{
  "d_model": 192,
  "vocab_size": 512,
  "norm": "layernorm",
  "positions": "learned",
  "init_std_qkv": 0.0361,
  "init_std_up": 0.0361,
  "beta1": 0.9,
  "weight_decay": 0.087,
  "lr_head": 0.00594,
  "grad_clip": 1.0
}
MLP neurons of a small language model. Each row is named by its layer, matrix (up: input weights) and neuron, and shows model dimensions 80-175. Each number is 128 + 24 x the weight over its row's rms, rounded and kept within 0 to 255. Numbers have three digits each.
After each neuron's rows, "fires after" lists the tokens most often just before its 100 highest values on Wikipedia text that the model never trained on. A number after a token or word is its count.

L9.up33:134124118128093167127109152110113130133153149140113136141125110121150193090142134149122144119105114156110155155150127109113177105138109140090100112105149158107120127117076120120107152123146150108158127153073130096140146143149127151132133135144128097148121116161120117142144102135081106131
fires after: "d" 31, "w" 9, "ff" 8, "o" 7, "a" 6, "it" 6

L9.up227:100116135086198121168094148139166101150120147147105159156162083085149146111142174164129096093124156132106131110123142119129128129180122152100147120147131081164125145070100125137138121136145170122121141126126120081073152134176108143143123138123129123093111117103103112120121110117161121096
fires after: "w" 38, "o" 30, "ro" 9, "ow" 5

L8.up329:115120116121148133156118115146151111096140136119112113136092113131139098118104155137145156130111128140141096126131121132189124075140139154101129102115142116122161127132105137121189123146109110160105075131134112128099121158179150136101119109133153126107163160112110110141127126132111156143
fires after: " a" 31, " f" 21, " b" 13, " B" 6, " s" 5, " the" 5

L2.up414:107125079084146138092136150130159179159105090069170114126153133113138124105168146145156136119088139172144131128153132107120132099134092134113068153138123154146145129109142127137111140129160157155107148116135143133137120130124148124146081159109093140114121141129137116158082117109110135127
fires after: "l" 18, "p" 15, " p" 9, " th" 8, " P" 6, " L" 4

L6.up802:145126135146150101113103158139108130175146064091112115148132123143134117086090114104120120153106149200098123162147135128099121095174086102121138087130149096124164095139168146101183108135064143145122086108107128124130125134096130155106146106141134141109091167132135131170111141106120109176
fires after: " the" 28, " T" 18, " t" 16, " " 5, " s" 4, " th" 4

L6.up201:134116133110157121186120110133123113145119120121163129137170123096149126133135138119148121071139125147097123104146124146144077091093163123095145061132151138120168069148156115087132148110155127133113132126124101125136127191101122132098152121165113103104157117143127126156102113124149115119
fires after: " m" 54, " n" 11, " h" 11, " an" 8, "an" 7

L7.up384:096120106194130127136109138123117143135155185100132110133107101113137155088129128148144135081124125138153105116171152116165133096173129083126147141054127134098141121149130143134148122124079134137128131132146139133118126089183142067134120109150128145121187138116108115114091157122116145125
fires after: "u" 26, " f" 20, "or" 17, " F" 9, "e" 7

L8.up700:096131142094169162158123131134152123106127148147103109116149103132140085124174163167143121138119169105136109121132123141083152144167122125127114153153151126112144129129064154147121097123106163125108191143141155091100139116178142149120157072147115161100081141137083125096120097163149129108
fires after: "a" 23, "ra" 13, "o" 11, "us" 9, "ec" 7, "p" 6

L7.up531:146124116079114155146139076105096148132177122149123135116081106111137120135152106120173140125066133135122131102186160126113113144102099158111126124106102110116154140148155136088172111127159092140143152157140147122127134115151146161083124110133110132135120145122129131176150134125124157106
fires after: " com" 47, " " 23, " con" 10, "–" 8, "om" 6

L6.up402:123122091118129162154107143144122153125145141045144153147145096096134114102135142149151167128133162149097117130104129141157132103118099130098121105125135144131115103095124128111137121126137123157164120136147126105081111149151139114092152128145070185128131140132099116126132137117119122129
fires after: " a" 59, " o" 10, "g" 6, "l" 6, " p" 5

L7.up444:148116120119133145156130110132088084136168142100134151147139093157146136119136136110128185082106156096076127111167141107177140123113074153096123123096128094117182111152179128125146151141127105168153079134130109141168093131138117116141144099180131125138133120137120107157144116121107136102
fires after: " J" 35, " d" 25, " " 14, " D" 7, " C" 6, " c" 4

L6.up457:119153127102127113140140167139154147132117099068128099099144124132136145141146137069153116137146102132139114114100131165128117098114141160116153092139166161169145092158149147115121159128168139157112079132115152100131096184104136139106125143124131141107108134134131111151109096103173119128
fires after: " h" 34, "h" 10, " be" 8, " \"" 6, " was" 5, " n" 5

L8.up483:120101136132086155136069166145135094136142134142132120167153127123138158109156166158142111100146107146154114107147120131161205129134098098082119110068132138104143127142118090142115120123131180163142092133111156114170106138144143097130156072132136131161133112127117107088146118125154147127
fires after: "f" 22, "in" 17, " F" 14, "ran" 10, " in" 9, " f" 7

L7.up846:158114121120118163149143138138122120113195138086085176151099107094137083137150144144120121114114133122142130141170139130166126138172155134119154058090130131087157142125116130115183067194124134181142124119131145124122104106137129076130100063120141114116115134116102105088141159124150159114
fires after: " f" 52, " F" 36, "e" 4

L6.up260:187115120092132116126125140120087070129142106129110129180138114122139113115165140135095138104076154135137135137141141115151103112089121128134172073112124109126174114176131143141136096196168098179152148130129128145144096083120124144139142097160176165115104109141096121118114097132105142097
fires after: " M" 16, " m" 12, " " 10, " v" 9, " s" 9, " V" 7

L9.up624:129122109140153115129093110096153116152127160099124088139118122149136164125126096121128096150086100179144094058172123105147094096125147138129135146108128127106138110169105100124102138088154138139168145149101143131157150152106131111106149149126119146109136135156106127155150141129125156141
fires after: " m" 17, "i" 16, " M" 13, "an" 6, "em" 6, "e" 5

L9.up431:087143104133145113124099157157185128158168122121088141116138053091136153140106162132111134146110126155127148142105130119119173142129107126124089151139104129138125167129136158118127121093167133068161138144112130132106130135181106161131131112124134147117100107136091112135110090115111130103
fires after: " C" 21, "o" 14, "ro" 9, "el" 8, " R" 6

L6.up124:093132133132128147148091111145140111111161075086135125114124125112136122120120115156126116130116112141111125111142141145135126129114110167130122044110138101126179110149140142152164142165120153157142095136121114128161132129133120164109148142116100163150131167162154125144135085111129120147
fires after: " (" 29, " re" 16, " \"" 10, "f" 10, "-" 9, " " 6

L6.up357:129175100077148141159121186144124091133144095127105087142090139115125101097140100133135095151154145178119112110071135159148149116144202123112116120156149137126125145106101114105105111118137121098149088096105156094110130154106155124110110132131127144126117085154125129177129130108169114121
fires after: "." 66, " h" 17, "h" 13

L8.up407:182117105140154086151112114105086110148142084100133103148149116136133142098123156115098169143165112105093140147113148082123151127153104105095141141097133119134154104138133158111138152140157132145175089109132147125103118133113131151121163099172140154108114159104127104139157093120139159163
fires after: "w" 40, " a" 16, " " 7, "t" 5, " al" 5

L6.up116:103123076110118105116155160136154118147130111123123093145155163135137136097134195113184120138126111148132133156144136120157110103154146094138141138137135139136155115109148137142127155159147157151099114126112161129129122142111160086156096198144143110125095147124121105149089122108117118152
fires after: " t" 39, " th" 10, " p" 10, "l" 8, "pp" 7, "p" 5

L7.up145:150145153101155121148109133158155081141134129066122137098095108123143130117144100147083168156056084125076115140085139138176118156122131101106103092118167117113139118130164122125158124149112118129158118129110163093139116130118095125126131106144140133167157155145139110134138089119123156174
fires after: "c" 26, " c" 26, " C" 8, "-" 6, "ad" 6, " a" 6

L6.up863:076149157114126157151111111142128116113143121133149156156106123130141138142126126131151102153149124136128120144117142125143105136133097145144143143127164124122154121157157139099163144130087133130130088174077155141159138117148120187118131137140114115166121115145149117176130129108148126139
fires after: " at" 22, " con" 16, "s" 13, " pro" 13, " in" 8, "c" 6

L6.up685:065160118132143153136134118136110100125118081087120103151126131115149111103132113119131113178143139174125122137086132151160095128121129094090140110140162134159164124141092151124140186093116135118141101113119143083146115155073123091118085167149141118070168129116124112146152105117134135139
fires after: " h" 30, "h" 27, " t" 12, "r" 7, "H" 5

L9.up742:098138099137135157152135115132155113142118145136092133149121112105141115111095084144164125124095097108116090137112129158153104127152125127146106102112172136142149118132102138126100130162129109145065110121116121130117091152124122149160139110144138137140190121132141126145113167118080163147
fires after: " m" 37, " pro" 11, " s" 9, " h" 8, " c" 6, " f" 4

L6.up903:140092105078151142143136163133135123147161080107140115116133137142140159115151126143166157130084103123095137138132128125142088140098129130123153074089144103120159111145146131146135151142108123176150141108134133150142124148127094114129168096148141165152151122138102112141083126125128095138
fires after: " " 12, " S" 11, " C" 11, "-" 10, "y" 9, " s" 9

L6.up167:133175119118133145160160161141165131128080135139174105167103133108141120117144124131133117106114173147133119106099134137126097117128133081078131118190127132113140123149154103108145122108143123164116128114085146087094110166093156076117165120139126146114133117171147122179133096124191104113
fires after: " h" 57, "h" 23, " H" 14

L7.up414:176127129111140154114110138122137152157152098111132141115114120131137114123140180122174189082088140149095111135123123111138123165120137123101147071110144101133134099139198135121169103153137165160108078108169142147122138135142149111138158115111127134123081160129170114131132091108124128176
fires after: " a" 21, " the" 18, " " 17, "-" 14, " (" 11, "u" 6

L6.up530:132137117064143128152145119159114108145143118113141146100088119104123158113136160105158127117102129129088115095120142137139122161132119153139111096136131149128143135181131130112145110125152126086131111147145121117159130146145127105077120101135067160129136111164133127128123145115111152114
fires after: " " 70, "1" 6

L6.up729:123126083094127132145139105130136153177134198150134155106088124121143099106140193159147113106147158135133135136126145126168106105113129128115123138105080109107160094128164139121166115160136145151135108184164104125096096142139152115163123101145119162175112155098139116163095127087092132105
fires after: " C" 32, " in" 14, " |" 6, " at" 5, " P" 5

L9.up592:164145117064140109123129137105139162143141147147150114151147107099144146141146148159162115124123140101112129117189154076085134151181103184142129159143107148121145129100112099107147092164166125163104159113144108105095113155135149132121132135121126146130111168129097108158127115101110125094
fires after: " P" 31, "ar" 29, " p" 12, "p" 7

L7.up296:152120140142160160165117116129159146147127150111131147112111093123138078137156139139148159118098151131113135122143143165094127110181072127080077126177121111145119119087119129137171132127127168141128117137174107115132118128156144173133102107153145195093130127109105129106130169110159137134
fires after: "h" 22, "o" 20, "ra" 10, " b" 6, "e" 6

L6.up413:150106150144149147139089102133135082162141105071106089109117132126140151095125151129097120132160127142143115151114127094149137092151154134111116158142163082158115121137117121154097162151118139142127084132156130113142143148103167142146131123152106169129136144113127120140170094116170142125
fires after: "w" 22, "g" 13, "t" 10, "o" 8, "ro" 8

L8.up685:153134116142104116170070123149141108151146098099101095134153125132144081151113160093123125122121130180133107139146151139131176159127104100099130119108107099129123122166087143141139125130095127153154087142093124115134093164116121088167086104149115127144153167142130122167127145116129087180
fires after: " f" 18, " s" 13, "at" 11, " t" 7, "in" 6, " g" 5

L6.up451:094115106135135108115135147127142094125171171118126144191117095119130118126167113120147129138117108141113134122123138126161102140086105107110122108095114131113168118150173117095153083164114120177113149175131104145092122115132091109135167079154104176147146150122149123140107151143126107117
fires after: " in" 39, " C" 21, " E" 9, " e" 8, " In" 6, " P" 5

L2.up494:100160094085161126082098162117159144146152104085153102191155131129145136101151098154161163137095182160119140144153132127171130104179128121118125143146121118126149137143135117181144152088141128141098106145102153124107125127182114110130141115127106141099112140127103121141098097119118106116
fires after: " m" 25, " N" 19, " L" 9, "l" 6, "n" 6

L7.up620:119102117137114156127106132131123110134226131107153144140121105133137127129180127106130110105114100129144139153153136139103179083155114127100163094087169133118136125125148112122156113122119126187144124178117123132137123082131105056124150149117104126154134135155118120111118170123162121141
fires after: " F" 36, "e" 24, "ran" 14, "in" 12

L6.up366:126131130133122172127126124135115051128149151132109117168110120135130128129150124123117101152125150110119115110132145133121119107116111142105135155138143106113143115167154148103112142138101131159170087142133125089155124114149120139074136137158095103137164126112151129166154125113110148129
fires after: " con" 24, "on" 13, " C" 13, "s" 11, " at" 10, "ce" 8

L6.up905:134165115081112092133112109135163129142134113126100164125132133111130131140121129097122127083088139131098139113124139098160136145117145156113087111129137136123153166139172115126144106137194139130148135144149107150107115099178134159141138115128099148113142124111163112126147102123157123118
fires after: " " 40, " M" 16, " |" 10, " m" 9, " R" 5, " C" 4

L6.up907:129142138132125132120130081136126095161139156147125150116064109132130132100171140161146131138106146147129108109153137137123100121078107116146167112121113148082170102125126148107161106148132142129121125145203117141102119155155148131143161124157141152091096122137140117163087134133133132116
fires after: " in" 47, " " 10, "/" 6, " from" 6, " at" 5, " |" 5

L9.up930:151120146103137109108162096108118088113132105183145080103102087139135141162162146148135142123122168133117082128166124163146089118104141131129100100085112175134107115158161153094134113121096103123109178130153120117108101140134142161113123112167148134133119159157134115138127090148085168106
fires after: " M" 37, " Ch" 18, " com" 9, " K" 9, "am" 8, "om" 8

L6.up146:101140164114116151117132105137159138179123179178096166131111148130124118116138152142116086116151125157136122106105145141146089097105146117138131087071128101133154092136171126130145086132114152098129141164158152122143133101094116170149095102143116176160130138139122125150076124100129157135
fires after: " in" 61, " of" 12, " at" 8, " from" 4

L9.up153:099114108144124074145156122153110139132159133108118096106154127137138150113095146126150113128119147133122116140155152138075156144124105106131102113071120102128160131108106129123165108139130142149119101118118097110169130140142128097192102168144112119111110136122116107150100117106185150149
fires after: " s" 17, "ur" 14, " r" 14, " " 10, " t" 8, " S" 7

L9.up938:156133144096130102151108119135146128138124113067113109114160107141153148136124135129119159137171087131124108166184129117124136110139125100134138133116183122143114092137118130136103136083114121149120109170110144074147144181174157139105147105140130144169149147159144131143159106138136106127
fires after: "b" 15, "w" 9, "i" 8, "ab" 7, "et" 7, "o" 7

L9.up849:124125078087130123144139133138119121160176108130146122113156104097141138126131145073130075120092093146135130088123151132143142136093099124120162136137138127104116126166181122098148126111190181065115129132125121184132107169135136122141113135129146108137154145134163139126115124122159126116
fires after: " " 51, "2" 13, "4" 9, "s" 5, "1" 5

L6.up946:135148126100122111159128103118117106118177134121127120135135096118146162128124144128143128180121139157161136148142136130117109151110108154140106086129177138119156118159115133132118103123097119140152102149097122135153105149114101163087138149100128139103113124146142123175185112116115118123
fires after: "-" 42, " con" 25, " pro" 11, "/" 8, " ex" 6, " \"" 4